MLP neurons of a small language model. Each row is named by its layer, matrix (down: output weights) and neuron, and shows model dimensions 464-527. Each number is 128 + 32 x the weight over its row's rms, rounded and kept within 0 to 255. A neuron's up and down rows have the sign that makes its largest values positive.
After each neuron's rows, "raises" lists the tokens whose logits its output raises most directly, leaving later layers aside.

L6.down793 [175 169 123 137 103  99 134 181 162 138 119 131 129 133 116 100 175  89  89 119  92 115 211 112 118 166 104 122  73 139 182  96 115 162  73 165 122  59 131 117 120 103 150 168 118  90 162 117 123 177 149 107 124 131 159  60 131 124  76 160 148 138 141 141]
raises: " his", " himself", " him", " her", " He"

L6.down1829 [109 141 117 133  64 114 117  69  72 120 111 137 184 113 154  68 114  78 134 142 185 129 126 152 189  99  90 140 128  89 165 124 152 125 159 121 111 174  94 144 119 165  49 126 198  92  82 153 167  97 156 148 147 138  87 133 146  76 152 150  56  50 110  94]
raises: "ers", "ering", "ised", "er", "ered"

L5.down880 [133 170 197  89  95 142 147 101 138 111  93 124 115  97  89  97 139 148 113 112 131 102 140  91  91 124 113 124 149 114 168 146 153 106 127 137  77 119 106  87 141 144 135 130 144  72 174 135 133 128 143 119 100 117 143  90 181 110 172  47 149 125 131 129]
raises: " she", " he", " him", " She", " her"

L5.down21 [133 113 111 111 137 164 143  89  90 131  91 129  84 124  69  60  99 105 139 148 118  65 162 130 132 143  83 156 161 136 158 162  68 147 169 127 120 100 104  64 124  99  98 155 123 121 159 112 124 173 133 112 140 189 165  95 170  87 180 108 104 110 121 151]
raises: " she", " they", " it", " (/", " he"

L5.down685 [ 97 107 157 160  54 173  81 118 143 124 118  88 148  62  94 121 182 120 116 190  80 116 109 160 130 156 121 154 162 154 123 156 205 152 151  79 159 202 185 109  96  47 188 169 137 143 213 112 159 102 128 162 117 160  83 120 141 123  68  66 138  92 106  97]
raises: " with", " from", " as", " during", " and"

L6.down977 [123 116 171 173  97 127 207 181  90 129  70 161 133 167 166 110 108 131 155  60 153 132 118 157 125 167 108 130 136  39 100 136  86 156 122  98 194 117  82 163 188 127 144 112  99  94 148 135 160  79 193 127  92 155 173 208  88 114 105  96 156  99 120 101]
raises: " inception", "192", "191", "190", "193"

L5.down241 [120 144 168 126 134 163 174 111 118 116 102  85 141 146 144 130 155  86 217 107 169 131 116 128 186 106 139 117 183 146 165 147  92 114  42  80 149 138 121 148 109 161  92 109 152  85 131 114  66 119  89 108 114 168 143 153 139 146 160  99 168 108  84 135]
raises: " north", " south", " east", " west", " northeast"

L5.down504 [ 87 128 133 130  71 153 123 121 108  94 105  85  63 109 107 117 172 110  67 127 125 119 107  70 101 154 122  92 126 171 151 129 113  34 151 137  99 129 103 168 101  94 144 159 137 110  34 176 109 100 131 153 130 151 120 192 142 168  85 116 118 136 152 208]
raises: ".\n", ".\n\n", ".", ":", ";"

L6.down839 [109 141  65 110 110  84 143 157  88 219 131 117 132 110 160 111  82 113 113 168 156 143 129 127 145 126 157  95 130 189 112 166  97  78  85 157 126 149 136 189 148  95 135 125 164 139 104 132 123 112  86 133  94 182 126 112 176 127 118 110 141 166  36 142]
raises: "ate", "acy", "ates", "ide", "ata"

L6.down794 [110 135  40 120 124 113 135 107 112 107 135 119 173 150 141 189 110  87  98 114 108 141  79 133  81 157  92 135 183 143 116 134 128 151 155 153 115 149 115 139 120 146 139 116 199 161 255 194 147 121 176 129 154 125 115 161 171 122 100 117 101 212 111 128]
raises: "ically", "ical", "ur", "ated", "ious"

L6.down1033 [181 172  76 156 185 144 114 146 134 148 123 100 103 130 201 128 116 144 142  76 140 166 104  80 125 115 135 145 160  96 170  95 153 112 168 138 196 130 165 120 129 131 167 111 133 126  96 115 123 125  88 100  88 133 106 196 123 118 131 160 100  99 147  60]
raises: "oned", "new", "nut", "elled", "led"

L3.down144 [ 83 113 128  72 173 155 112  93 163 119 103  92 191 148 179 142 161 104  56  74  78 154 150 130 100 136 178 131 142 135 157 116 122 158  84 136 160 164 141  62 129 186 117 115 102  91 188 165 144 126 118  55 146  62 133 157 169 139 133 139  51 121 168 101]
raises: "vers", "il", "ire", "ances", "unc"

L3.down476 [130 157 119 188 136 103 159 105 141 164 159 111 152 103 141 131 115 170 121 151 125 165 151 126 117 157 133  48 110 114 159 124  95 118 105 151 156  91 130 123 148 127  95 103 115 133 255  77 152 139 204  78 104 105 150 123 124 122 109 152 134 129 125 133]
raises: " they", " she", " he", "==", " present"

L3.down1719 [149  95 165 148 179 148 121 119  65 167 129 127 129 146 100 122 137 110 138 164 111 103 148 162 161 123 136 137 121 124 128 147 108 136 110 129 136 184 144 146 170 138 181 160 149 101  98 140 133 115 122 117 101  90 150 169 117 117 172  79  72 138 136 117]
raises: "e", "i", "eg", "ia's", "ian"